MLP neurons of a small language model. Each row is named by its layer, matrix (up: input weights) and neuron, and shows model dimensions 128-255. Each number is 50 + 15 x the weight over its row's rms, rounded and kept within 0 to 99.
A block is one neuron, or neurons of one layer that tend to fire together. Before each block is what it responds to, as a language model described it from the Wikipedia text at the highest values.

Description: Table rule ends, word starts
L4.up109:51 49 42 49 56 60 55 49 39 25 49 65 43 62 56 33 76 56 52 61 52 55 63 40 52 36 45 47 44 54 38 27 66 45 60 27 46 56 55 61 32 28 30 34 34 60 46 50 61 67 48 49 49 64 14 62 41 48 36 62 68 54 37 44 53 29 59 55 61 44 37 53 39 57 40 40 56 52 17 30 52 49 47 53 90 35 51 35 25 64 48 67 43 55 59 46 40 24 08 63 65 33 59 75 38 46 58 46 34 27 61 34 28 40 41 51 49 65 38 38 34 57 47 54 34 39 26 32
L4.up283:54 54 60 45 38 43 42 68 65 59 67 36 33 78 55 68 56 73 37 82 40 16 54 68 38 32 27 39 25 36 37 43 55 25 79 46 67 36 29 61 53 49 39 39 52 44 51 48 30 68 43 62 45 51 51 57 59 52 37 37 57 31 56 60 37 43 75 53 50 47 58 49 53 43 50 50 39 42 26 47 49 51 58 49 51 42 47 56 38 51 58 35 57 71 45 42 71 30 46 50 67 41 75 36 51 33 55 39 71 42 57 35 58 70 28 55 55 37 42 35 51 44 41 38 22 69 66 17
L4.up338:50 29 46 33 59 76 55 61 78 48 64 46 42 55 55 55 39 34 31 63 70 48 64 66 68 42 46 44 49 33 60 37 26 46 17 19 27 69 44 55 40 65 37 48 45 62 46 40 51 49 48 72 45 26 50 44 54 55 55 00 39 65 48 65 39 58 65 44 57 54 71 35 35 47 43 40 16 39 65 36 28 58 65 49 34 41 46 01 31 46 27 29 43 51 45 26 36 14 37 46 55 37 44 75 62 49 39 51 22 67 46 63 60 60 51 47 53 45 66 29 28 58 58 42 61 61 60 50
L4.up360:75 83 23 30 50 44 40 58 29 52 55 69 25 36 48 53 32 63 39 29 48 57 73 43 33 76 51 41 67 50 76 31 56 53 52 32 19 62 41 49 51 34 64 30 48 72 43 53 58 41 56 28 48 41 38 45 53 58 36 25 52 52 41 45 45 44 75 73 25 41 60 79 47 44 34 66 58 59 58 40 51 66 50 62 36 47 59 46 32 42 39 40 32 39 38 43 53 37 63 49 71 40 40 56 43 27 42 72 26 44 49 56 44 23 45 49 37 58 48 12 37 46 63 31 35 51 26 19
L4.up645:46 54 76 43 41 35 65 75 79 59 46 71 44 47 79 47 64 42 49 52 59 47 65 70 57 43 37 43 43 24 54 53 47 52 59 42 54 59 35 46 35 52 75 46 38 65 72 73 38 67 65 52 62 31 46 63 48 09 46 32 64 26 57 45 31 54 42 72 79 41 65 48 32 41 35 61 49 80 50 61 49 61 55 51 47 33 51 51 40 47 68 45 34 41 70 56 26 36 46 52 64 24 47 42 54 30 40 62 41 67 52 68 65 72 64 33 29 41 56 23 22 65 46 35 56 58 49 56
L4.up741:48 63 45 29 31 42 58 63 52 64 55 78 28 48 57 54 41 42 36 50 44 54 26 46 68 46 62 55 40 42 54 52 20 50 39 48 57 67 51 51 32 72 64 48 54 48 42 50 34 49 41 37 29 34 22 34 29 38 50 34 59 35 60 54 45 51 46 67 49 61 59 65 63 36 41 39 43 45 45 38 37 82 60 26 35 05 71 30 42 47 60 33 66 35 49 53 27 63 44 55 51 38 47 49 59 23 41 00 67 39 57 31 47 31 47 54 47 48 45 37 43 46 37 55 64 35 62 82
L4.up807:52 42 60 39 53 37 48 68 59 43 46 41 44 38 51 51 71 55 77 45 42 57 54 53 38 51 40 64 35 76 70 61 72 35 76 25 44 58 36 52 57 51 52 42 50 54 45 26 45 90 24 74 68 40 26 74 58 57 52 19 44 53 51 27 41 43 05 13 41 26 63 69 47 59 22 38 40 75 60 36 77 65 59 54 61 42 63 40 26 44 38 28 39 36 46 38 43 43 72 37 56 31 30 54 30 22 30 44 47 44 54 31 47 60 59 66 24 54 43 25 43 56 54 47 43 56 67 45
L4.up833:44 51 61 51 36 57 55 53 72 52 30 38 25 57 68 59 66 33 42 66 57 39 59 47 48 45 72 60 41 42 56 55 54 42 67 29 56 46 30 57 54 53 62 04 22 72 43 40 47 52 50 58 79 43 43 74 47 59 46 40 63 54 39 60 55 62 48 31 33 45 62 52 09 73 25 44 77 48 42 33 65 54 48 36 53 31 48 32 45 39 35 63 35 21 77 26 61 61 52 74 48 55 62 43 43 41 56 32 53 83 54 64 21 44 46 46 54 68 22 36 41 59 40 41 55 38 64 28

Description: Decimal digit endings
L4.up83:60 36 50 36 50 53 66 37 44 54 20 53 57 43 70 41 67 26 55 20 48 55 47 57 45 60 20 55 31 57 48 36 56 65 64 60 53 49 59 52 17 46 38 38 28 65 56 77 36 34 49 75 46 72 53 59 63 38 46 42 87 41 35 42 67 57 67 30 44 54 15 57 34 45 52 53 34 52 99 51 48 48 56 49 53 22 47 34 57 47 56 55 53 44 28 48 45 48 65 47 44 82 45 63 53 37 47 62 81 63 43 49 57 58 53 71 63 59 71 55 68 34 43 74 48 75 57 51
L4.up266:42 27 50 54 64 36 21 51 49 66 34 56 64 62 23 46 46 58 42 53 34 53 51 00 55 54 51 84 63 63 25 73 48 54 63 50 74 59 58 32 36 40 47 52 37 44 75 58 48 33 21 36 46 51 57 61 52 69 52 42 31 45 56 72 75 33 35 85 69 51 71 31 54 72 45 42 56 54 22 63 59 47 51 50 53 46 65 36 42 43 56 46 39 51 56 55 38 51 51 67 86 43 38 24 59 54 56 49 45 47 43 35 44 60 47 40 20 48 68 34 39 34 62 50 62 63 64 70
L4.up324:54 61 40 26 55 46 67 49 15 50 55 70 42 59 42 48 55 58 61 37 41 71 64 55 60 37 58 59 48 55 48 46 49 69 71 48 53 55 29 42 47 55 39 37 44 30 71 67 52 59 48 23 36 43 72 67 51 41 60 66 53 62 39 30 65 49 64 57 39 48 66 33 58 48 32 45 73 61 72 47 42 39 39 18 27 16 59 39 52 19 33 67 60 39 38 70 42 26 33 59 44 44 48 48 64 81 65 41 54 42 51 46 49 19 50 61 81 69 29 65 37 70 32 40 17 64 50 44
L4.up395:19 60 64 74 36 61 53 67 65 29 55 30 53 58 25 37 55 56 56 25 39 65 41 39 40 58 53 65 62 25 52 42 50 87 36 41 80 26 22 67 40 67 53 39 60 62 66 48 53 22 25 42 41 41 58 37 56 25 53 36 22 80 31 60 69 55 23 37 69 52 48 43 59 48 57 52 60 64 59 59 46 42 67 44 40 47 43 47 38 27 70 66 51 57 53 43 43 73 71 48 45 55 29 58 46 60 20 15 36 43 59 57 66 47 37 58 44 20 68 54 38 55 26 17 52 57 49 44
L4.up534:53 50 35 45 51 34 59 48 54 30 60 56 51 58 53 37 77 67 40 43 60 66 35 46 41 45 16 56 62 43 35 40 53 50 81 77 59 58 45 69 30 60 54 32 60 87 59 42 67 32 83 28 41 49 66 31 46 78 38 62 26 56 44 46 58 71 58 38 44 49 75 57 40 48 56 61 75 35 66 52 42 60 48 43 41 39 57 42 25 33 48 48 63 62 39 59 45 60 62 53 76 23 99 58 44 61 60 36 56 49 68 46 52 77 48 49 56 71 82 54 74 33 65 69 48 46 53 60
L4.up605:45 47 68 77 67 36 65 52 53 58 66 59 45 31 59 47 28 31 44 40 14 85 65 51 35 50 48 62 27 40 58 37 33 61 52 28 49 53 47 55 30 35 72 36 60 63 44 39 62 76 63 54 51 32 44 80 30 55 67 53 48 69 54 33 64 36 51 56 46 43 52 52 51 67 40 48 48 39 63 71 59 39 21 50 28 22 58 31 06 38 47 44 45 48 55 61 52 41 64 55 49 38 53 34 31 54 69 42 64 31 58 71 35 55 70 54 51 70 49 48 81 38 83 59 43 55 18 62
L4.up651:51 67 43 60 58 28 58 69 70 67 58 44 65 63 26 40 43 57 47 48 32 51 67 49 66 62 41 58 52 50 62 72 53 39 56 41 47 50 66 43 65 35 20 44 48 51 73 82 38 54 56 08 10 65 47 35 34 70 72 29 33 43 51 58 89 51 69 47 61 49 48 36 56 31 35 67 34 44 65 68 34 55 61 64 50 43 63 53 49 27 55 47 35 19 39 49 62 47 42 38 52 55 34 44 55 48 38 20 59 50 52 52 46 46 25 27 16 71 59 82 37 30 46 34 48 51 34 65
L4.up845:51 46 47 39 30 51 87 37 49 57 70 75 53 38 53 38 29 52 46 50 40 68 81 51 69 68 38 27 55 63 41 62 57 16 67 44 30 65 75 38 66 40 83 25 59 52 74 53 48 55 50 46 34 52 45 50 37 89 43 45 75 40 32 39 30 40 52 50 08 58 32 48 63 60 46 36 70 72 54 31 26 64 54 58 58 54 38 43 62 56 34 66 30 61 50 56 59 19 47 71 49 53 82 42 28 45 31 53 55 29 48 47 33 16 19 73 60 36 33 25 57 56 56 67 57 29 44 43

Description: Table separators and "ac" pieces
L5.up14:18 55 66 40 39 54 46 70 40 30 60 52 33 66 43 61 41 44 35 99 47 61 93 58 74 28 46 63 43 62 65 42 31 42 24 54 39 54 58 22 44 37 12 39 25 28 69 49 57 43 63 34 49 72 42 46 39 74 60 72 60 42 34 62 51 44 62 40 61 64 30 25 65 61 69 57 71 50 51 45 60 53 64 41 43 43 71 31 53 32 66 58 68 54 56 24 36 62 29 62 62 64 56 66 58 69 39 48 33 37 50 73 45 55 50 59 64 54 65 13 48 25 77 19 54 31 71 31
L5.up388:49 47 73 29 63 50 37 43 75 40 39 53 41 27 45 43 44 69 36 54 38 78 58 42 35 65 68 61 31 43 43 34 54 48 49 62 73 73 54 42 22 38 42 19 66 34 68 56 63 46 53 40 24 13 41 35 26 65 74 51 61 74 37 43 58 45 65 55 47 46 48 60 22 65 19 65 59 68 34 39 55 43 66 54 36 59 63 54 31 38 28 61 18 37 56 36 37 49 18 79 48 44 53 63 62 37 42 56 48 33 51 52 31 56 65 39 35 48 41 49 51 38 15 56 48 58 58 70
L5.up480:47 49 47 58 55 50 47 33 69 58 39 42 31 44 36 72 47 32 57 51 45 42 48 62 57 49 57 34 53 09 60 50 58 53 39 63 40 68 37 23 36 56 38 46 64 45 63 69 36 43 54 59 51 69 45 58 34 52 58 64 70 38 58 56 57 64 49 40 44 67 61 98 47 35 48 59 48 56 50 34 60 62 46 22 70 67 53 33 36 68 43 68 21 75 53 48 70 50 22 64 41 43 56 56 74 44 56 21 56 40 59 43 41 38 87 64 41 56 54 62 58 34 64 52 26 52 78 47
L5.up549:62 42 53 41 58 64 48 44 29 39 60 60 60 54 62 37 45 53 42 69 53 72 40 36 44 42 28 60 50 55 44 50 29 46 35 60 72 41 38 29 48 52 52 48 42 37 46 70 83 39 45 42 38 32 61 41 21 62 52 57 23 57 59 43 48 76 71 60 54 69 60 67 27 66 59 50 68 49 32 39 69 30 79 21 38 39 54 42 42 34 52 56 42 76 56 30 67 41 54 58 25 42 49 71 41 50 58 60 60 12 50 81 56 35 42 54 57 43 62 53 49 34 62 47 42 44 69 37
L5.up562:46 61 74 54 57 45 35 39 30 57 54 39 44 47 60 30 41 41 61 33 38 21 65 56 47 44 48 54 47 47 60 34 26 43 37 43 64 80 54 45 75 52 44 63 35 35 68 70 45 66 29 07 44 65 49 50 34 38 17 51 65 53 44 57 42 38 33 39 59 42 51 42 28 46 73 61 42 52 63 40 41 67 67 37 38 52 36 50 46 12 52 47 64 04 48 43 66 53 29 67 77 42 21 62 43 66 15 41 31 61 64 47 57 47 45 39 59 54 36 36 38 39 45 48 59 39 49 60
L5.up685:62 55 21 41 49 26 52 93 39 48 46 79 37 43 55 46 44 48 70 45 40 39 78 66 49 54 44 63 73 56 68 57 38 53 48 48 33 72 13 49 74 42 43 63 63 40 50 41 45 57 64 56 18 33 46 63 29 45 41 54 30 43 68 48 67 48 70 51 36 40 42 49 60 43 43 42 45 61 39 49 78 39 65 51 47 55 52 49 50 39 47 21 55 68 33 42 36 30 41 60 58 65 24 61 80 09 60 41 23 34 63 77 53 42 44 82 56 49 57 40 48 46 70 49 75 61 38 31
L5.up689:17 52 44 49 46 19 24 66 57 51 63 40 36 71 27 66 38 26 48 56 37 36 82 67 46 46 59 47 43 40 58 35 53 29 34 52 40 30 58 61 33 32 76 60 37 57 57 42 68 68 40 74 35 43 38 61 32 56 60 67 45 51 37 50 53 49 28 60 52 61 62 43 33 54 76 28 55 74 50 40 38 61 33 13 32 80 63 41 10 53 57 43 20 81 40 50 66 50 49 26 27 42 46 37 34 24 46 48 59 43 61 45 41 64 49 48 56 64 34 65 47 60 53 81 63 52 66 24
L5.up829:29 28 49 54 46 38 49 48 79 83 67 55 70 69 46 51 39 42 47 69 51 92 54 51 56 60 46 44 29 61 54 49 47 42 35 36 47 59 34 60 38 36 37 50 41 37 60 69 65 52 54 44 40 59 53 37 37 60 27 45 40 13 63 55 29 68 55 52 53 72 52 52 26 40 27 23 42 57 45 28 42 75 58 42 40 68 51 38 34 52 35 77 49 67 54 83 40 36 37 34 56 24 51 32 71 59 38 34 14 55 48 59 70 71 71 34 73 58 63 22 29 49 52 44 86 58 70 79

Description: Word-completing final fragments
L4.up117:57 53 62 30 29 42 46 49 43 55 22 80 41 61 34 30 71 27 46 26 65 34 83 41 41 51 57 58 67 46 42 70 69 38 53 45 66 63 49 25 68 55 28 49 52 43 28 45 23 28 37 44 25 36 70 24 51 45 36 60 82 46 50 53 38 58 32 45 50 63 29 44 54 45 40 45 61 45 79 37 21 49 38 43 64 38 31 73 37 48 65 61 54 51 36 47 47 29 36 32 60 55 50 46 50 48 72 70 44 44 51 71 50 62 62 54 38 56 43 06 60 69 34 23 29 42 60 21
L4.up132:59 75 61 54 44 48 47 38 48 48 58 68 46 40 64 55 52 39 21 65 70 50 65 46 72 59 59 85 49 40 71 73 45 47 62 57 43 30 37 44 37 59 49 67 35 35 44 58 58 59 68 19 46 48 70 45 34 36 57 47 49 57 61 53 31 35 84 63 40 46 42 37 51 65 64 38 44 47 58 36 70 27 27 27 32 50 37 21 67 51 67 56 57 37 53 43 50 49 91 76 62 65 29 25 34 61 65 39 74 72 52 53 71 59 44 65 61 57 51 47 55 58 43 31 51 56 59 61
L4.up231:71 49 36 24 40 49 31 36 50 45 48 66 50 36 38 54 45 36 25 77 60 51 39 57 51 49 50 62 59 39 54 39 32 50 34 78 48 25 56 53 68 40 82 49 89 47 27 52 57 55 65 41 46 28 64 63 44 30 27 25 42 15 40 77 52 45 36 41 78 18 67 48 51 25 91 37 83 51 48 42 55 66 37 52 52 78 44 26 47 48 59 50 45 37 40 38 68 22 54 40 63 29 35 53 60 71 53 30 57 46 65 78 34 66 69 47 50 50 55 37 64 54 70 23 53 40 48 39
L4.up269:52 53 56 54 64 51 67 39 21 37 44 41 66 55 72 36 56 47 50 28 24 67 57 33 59 67 53 47 39 46 40 35 64 50 48 70 71 53 65 57 57 47 43 40 44 41 46 22 32 42 55 13 68 61 42 56 61 50 47 37 71 56 60 48 50 52 46 42 47 64 16 56 63 27 61 75 52 39 62 49 70 39 74 48 15 56 54 41 66 50 51 68 80 48 46 28 55 67 48 65 66 48 60 50 43 46 45 63 33 46 44 39 61 38 82 42 62 63 27 20 39 28 41 48 46 37 52 23
L4.up565:60 59 52 51 64 36 42 35 52 35 04 31 42 73 65 64 60 49 50 53 47 61 31 76 46 40 73 55 32 26 43 59 24 29 71 52 60 54 85 42 37 43 46 25 52 72 99 43 42 61 60 40 59 35 49 63 48 79 29 56 55 38 21 73 52 20 46 46 58 29 40 56 69 49 32 40 55 44 59 51 51 33 44 51 41 34 52 44 34 55 64 64 42 63 39 55 45 66 50 43 53 43 63 46 70 54 52 45 63 60 64 61 66 60 56 28 53 40 52 64 55 58 25 36 51 47 70 29
L4.up678:77 38 43 49 36 49 68 48 44 82 38 54 72 57 44 26 50 27 50 81 60 59 65 38 56 58 61 55 49 39 56 76 39 65 58 47 29 57 34 36 67 56 47 45 33 88 24 65 72 43 57 63 42 46 82 53 62 56 63 61 56 34 54 27 34 39 43 59 61 57 51 17 46 12 28 46 48 55 47 56 61 35 35 49 53 53 41 57 08 47 51 60 31 70 53 72 54 41 47 38 53 49 33 69 53 54 63 49 39 67 37 71 53 61 32 53 44 64 48 45 62 73 53 51 64 60 23 37
L4.up690:70 59 45 47 53 80 56 59 56 43 35 82 63 43 38 35 47 73 33 51 77 52 39 40 69 45 76 47 41 13 59 48 62 57 49 44 28 42 59 05 27 27 50 19 41 44 60 75 66 67 60 39 36 64 57 50 52 52 73 43 70 65 50 34 53 58 38 41 46 60 27 34 46 49 61 51 48 56 45 38 41 23 61 33 71 64 27 61 31 35 56 49 57 48 58 42 56 46 43 43 11 90 31 50 44 34 46 56 78 51 63 44 48 52 18 48 54 49 66 76 62 61 47 57 59 71 65 43
L4.up975:45 37 33 42 34 59 57 21 38 35 82 47 63 51 53 45 48 42 33 60 58 51 51 44 52 66 41 66 30 26 34 89 97 35 46 54 38 65 58 56 47 44 44 08 50 67 71 57 32 47 64 55 48 75 55 69 13 70 58 51 64 55 43 72 53 39 66 70 46 43 60 77 44 51 52 60 51 53 39 64 33 45 41 00 42 38 57 36 56 31 43 48 53 49 38 54 24 47 59 64 36 67 45 38 52 49 41 40 74 58 49 35 52 42 50 39 88 84 54 62 54 50 47 57 52 50 34 31

Description: Percent sign after figures
L11.up153:53 46 52 32 59 60 42 47 62 72 60 41 38 72 66 45 11 63 34 30 61 51 40 46 78 46 45 32 49 37 58 45 41 04 38 57 72 63 64 37 47 48 37 44 53 60 48 71 39 48 70 65 54 08 49 70 51 47 69 54 50 74 59 40 77 65 40 46 31 25 43 86 56 36 51 22 38 85 63 49 62 36 58 34 56 47 65 24 38 45 34 46 28 66 53 56 45 44 21 39 37 51 28 36 46 53 50 20 51 68 39 51 69 44 73 45 51 45 37 40 53 44 38 76 47 25 57 35

Description: Word-final suffix pieces
L11.up444:35 41 59 30 41 55 27 33 28 45 39 47 50 49 72 27 61 79 73 49 54 53 55 56 45 75 74 46 73 65 63 57 50 56 29 78 55 56 77 49 45 75 30 15 37 86 44 34 47 36 44 56 57 35 35 45 52 44 57 68 31 62 34 41 53 48 39 61 66 72 84 40 59 57 80 38 36 64 20 32 50 34 45 57 54 54 37 29 17 78 34 55 39 41 68 37 53 67 51 56 67 36 54 75 44 51 38 24 54 54 16 60 60 28 51 44 33 42 57 48 39 54 49 52 78 33 65 36

Description: Word-initial prefix fragments
L5.up221:52 61 48 64 49 67 49 44 55 87 49 45 59 49 33 47 64 48 45 44 38 40 31 55 61 49 32 43 66 48 79 60 53 60 45 56 53 66 57 44 55 36 66 38 72 26 56 72 65 38 49 53 63 46 54 35 16 57 11 42 18 16 73 35 56 64 47 58 64 27 63 52 36 21 44 55 71 69 48 36 69 37 50 46 63 31 46 50 70 37 58 20 46 72 38 41 59 51 36 41 62 45 48 39 63 57 68 16 66 64 32 70 42 58 42 40 61 73 41 91 52 79 50 47 64 49 46 82
L5.up378:48 58 54 35 50 61 53 56 30 50 54 40 43 54 58 36 28 46 55 49 44 66 63 51 43 30 61 70 55 53 49 39 34 24 60 53 47 51 53 57 09 36 50 67 17 23 66 51 67 35 49 52 43 54 61 64 54 62 67 24 61 67 43 26 82 71 63 56 59 53 61 51 67 65 65 48 61 69 58 29 47 46 24 48 47 69 59 89 46 18 40 47 65 43 54 51 66 52 44 55 66 20 39 36 48 53 14 34 16 36 66 49 25 44 75 55 52 62 33 64 61 41 38 32 28 77 47 65
L5.up391:56 29 45 69 52 62 37 32 52 41 22 61 51 54 60 33 41 36 42 56 58 40 69 51 58 46 27 49 62 69 44 47 46 08 49 46 36 64 21 25 53 19 52 63 50 42 61 16 58 10 52 22 58 34 36 64 59 76 47 34 53 34 57 34 60 69 54 53 72 47 62 44 60 56 37 92 42 40 49 38 46 62 55 54 58 46 14 35 54 33 31 33 36 52 49 79 44 44 41 22 37 66 83 39 66 50 33 41 37 33 61 50 49 43 42 20 72 47 48 53 58 64 55 53 47 51 39 43
L5.up661:60 58 20 37 45 33 19 62 71 46 60 62 24 54 66 65 53 57 35 47 41 26 66 32 21 34 48 61 34 44 32 48 58 32 53 37 62 55 51 48 26 65 25 54 32 54 56 51 28 59 25 50 57 28 75 60 22 50 30 00 64 55 42 51 51 52 41 37 37 57 17 49 75 37 38 45 47 53 64 31 58 61 40 19 63 71 32 26 31 44 77 46 43 28 49 57 75 30 30 44 51 39 49 55 48 74 65 54 47 27 50 39 37 68 33 46 30 19 42 48 27 27 48 33 42 19 47 47
L5.up666:51 67 35 45 35 54 31 75 68 44 55 68 55 39 78 70 63 58 51 54 51 82 50 56 54 49 70 29 69 37 53 48 71 91 43 32 73 63 71 39 60 73 43 47 43 44 60 48 99 71 50 66 59 51 43 80 52 21 45 45 41 47 26 72 67 50 47 45 45 75 44 50 23 63 40 54 42 60 35 45 78 51 50 39 51 38 49 35 45 71 74 71 37 22 63 71 42 52 61 49 67 69 74 53 46 66 52 67 52 45 51 75 59 46 53 48 39 51 35 64 41 28 70 70 39 45 84 26
L5.up736:47 84 25 35 50 61 58 61 48 63 45 29 64 47 17 81 55 19 49 35 40 48 62 62 67 64 58 69 57 50 73 78 48 48 55 35 42 71 37 60 48 38 53 33 56 74 63 39 44 65 45 53 47 55 60 40 43 53 44 79 66 34 47 54 51 49 71 26 47 26 72 23 54 43 22 40 55 66 58 54 59 61 67 25 77 56 33 40 62 40 74 50 38 33 53 40 56 58 50 51 55 52 31 60 23 48 42 54 56 53 50 48 55 78 59 66 53 36 19 35 54 60 70 42 32 53 73 73
L5.up832:46 62 43 41 80 28 51 42 58 42 51 55 40 42 58 62 50 53 33 22 44 44 58 32 32 42 31 37 56 43 48 41 51 53 56 24 37 55 53 49 55 42 48 32 71 51 72 53 45 67 60 44 57 26 48 61 33 58 12 39 60 64 45 68 58 33 45 60 47 42 52 62 42 46 23 37 58 57 61 63 23 54 69 50 72 27 39 65 53 55 47 44 23 68 57 56 35 50 25 39 35 23 39 52 48 46 52 46 65 55 60 66 59 72 66 69 65 55 43 83 47 50 47 39 48 70 94 44
L5.up1012:57 62 26 53 38 42 59 40 48 59 43 55 58 61 44 64 20 48 26 20 49 52 34 62 28 72 41 47 62 39 37 80 63 51 48 29 55 57 94 74 54 58 41 37 54 48 48 41 75 34 49 19 68 20 45 28 28 52 30 99 33 63 59 58 69 59 47 69 50 41 28 35 47 38 47 30 59 71 46 23 53 62 46 23 65 51 33 34 57 20 84 56 36 36 41 42 42 47 26 36 27 28 30 55 48 32 57 47 54 32 47 25 54 62 39 61 51 54 35 61 54 18 35 65 30 65 33 45

Description: Highly predictable continuations
L11.up520:44 57 64 37 19 55 50 55 46 61 40 52 35 68 49 59 51 45 37 71 67 39 37 52 52 58 64 48 46 38 33 27 74 44 59 71 42 69 47 52 43 45 28 52 40 43 56 42 48 26 66 40 40 48 68 35 45 84 45 25 39 50 47 76 40 61 38 72 37 54 30 41 46 63 27 46 62 34 47 58 68 66 37 54 60 32 71 50 34 57 69 10 51 75 60 17 34 48 49 59 57 57 58 50 69 22 57 49 31 19 47 38 79 44 44 39 56 72 33 58 39 00 20 55 23 45 43 45

Description: Word-final suffix pieces
L5.up25:50 29 44 68 39 31 41 30 36 48 62 56 30 67 51 45 51 46 58 73 24 55 55 32 40 53 37 34 46 56 33 44 67 40 44 53 39 51 37 46 53 52 50 58 69 58 39 30 43 54 77 54 39 45 60 48 51 40 41 64 66 49 59 72 47 63 55 73 35 56 35 48 49 33 53 34 41 61 78 43 56 39 71 60 20 47 56 70 56 36 79 50 58 49 63 29 38 65 26 24 18 69 38 58 35 79 70 54 61 46 55 50 37 39 61 68 53 76 34 50 25 52 67 39 46 34 41 75
L5.up28:48 27 45 60 14 30 52 62 61 29 33 45 65 68 63 46 44 47 47 36 07 47 77 04 44 40 58 51 54 72 27 43 51 35 49 43 35 66 39 32 52 58 53 43 31 70 60 20 38 36 65 30 36 62 63 49 70 44 44 59 45 37 53 41 60 64 78 57 47 57 37 67 48 33 37 32 41 33 63 42 40 26 58 60 69 61 44 52 59 59 41 53 77 55 49 52 27 35 63 33 73 37 33 79 64 40 50 76 23 54 56 41 37 83 60 67 44 52 47 50 42 42 23 22 38 67 47 60
L5.up104:45 41 33 53 33 40 48 57 77 89 45 71 60 47 28 55 45 39 25 35 39 32 52 43 73 74 29 61 73 52 39 64 50 53 42 43 69 66 55 64 60 37 62 49 58 65 36 38 37 51 66 46 34 26 50 56 52 45 36 50 42 35 50 58 48 40 55 55 54 29 64 64 55 55 66 49 65 89 51 41 57 29 62 47 40 40 65 38 43 34 59 21 35 57 52 35 55 59 63 26 54 54 53 57 37 62 54 70 42 17 37 34 48 57 59 53 60 69 43 43 64 32 44 86 49 33 49 47
L5.up133:63 47 34 52 38 44 54 67 49 59 43 32 33 43 50 48 51 35 64 41 54 61 59 58 47 76 72 80 63 63 78 53 40 42 29 59 53 51 44 36 52 51 46 60 37 33 54 56 43 64 65 47 45 73 31 49 89 46 57 52 65 61 32 56 36 41 46 46 80 15 55 46 55 28 70 31 73 46 76 43 78 38 62 36 50 59 78 65 43 78 57 45 47 37 66 39 64 70 77 32 53 33 51 20 51 54 45 32 55 56 47 40 06 55 57 35 54 63 58 52 72 41 44 51 74 58 41 59
L5.up561:37 41 34 38 50 35 71 47 29 59 67 00 73 47 43 47 58 48 45 49 44 33 49 55 89 56 37 71 48 57 44 71 27 51 68 57 22 56 56 77 60 23 57 67 54 79 69 94 31 38 55 61 53 63 49 65 66 20 38 23 33 63 36 60 25 22 58 80 57 33 31 46 46 55 35 42 64 45 67 51 67 23 34 54 54 35 68 58 55 67 62 29 41 54 36 51 55 60 38 45 64 54 23 50 27 46 45 45 59 56 35 42 46 64 60 49 52 71 46 61 39 62 47 29 21 61 38 36
L5.up734:45 31 69 55 41 39 38 36 33 45 80 66 46 63 44 41 36 41 38 58 43 30 53 41 63 42 24 73 19 52 31 47 30 67 35 30 51 37 55 70 57 39 49 59 33 41 54 27 63 36 40 56 23 56 57 58 71 28 48 66 50 51 61 75 25 41 32 63 51 58 37 36 26 27 69 78 39 49 16 73 38 35 58 33 44 37 35 47 28 50 59 42 38 25 53 59 67 35 63 43 63 35 33 57 39 43 37 28 45 51 57 41 24 37 56 53 61 65 46 38 34 36 57 68 65 49 34 43
L5.up774:67 56 49 56 44 36 37 68 21 48 52 55 41 53 46 77 66 34 59 64 40 32 32 56 39 60 68 59 50 67 75 48 47 46 36 73 54 63 60 21 64 51 51 42 27 80 36 44 29 50 52 56 56 62 62 53 55 44 38 64 55 23 30 69 36 49 41 49 53 57 48 60 17 50 38 32 65 41 43 50 40 13 35 30 37 47 54 63 59 73 71 67 35 67 39 48 75 54 46 41 24 42 17 56 44 68 43 43 64 34 30 67 72 50 42 54 48 44 32 46 35 61 51 70 42 57 39 49
L5.up970:64 59 45 50 43 40 42 41 32 34 31 49 80 42 34 35 62 22 63 39 54 45 56 57 35 70 77 81 75 52 49 39 63 40 46 51 50 39 54 26 38 24 56 63 36 67 44 48 40 50 64 59 19 48 46 44 34 55 28 46 64 52 58 48 48 70 42 41 59 49 78 68 41 45 23 37 76 61 53 53 35 35 71 50 43 57 54 37 65 31 55 49 66 44 34 34 24 38 45 63 13 48 53 31 49 58 25 82 54 36 57 46 28 57 23 43 80 54 50 75 60 52 67 70 54 34 77 60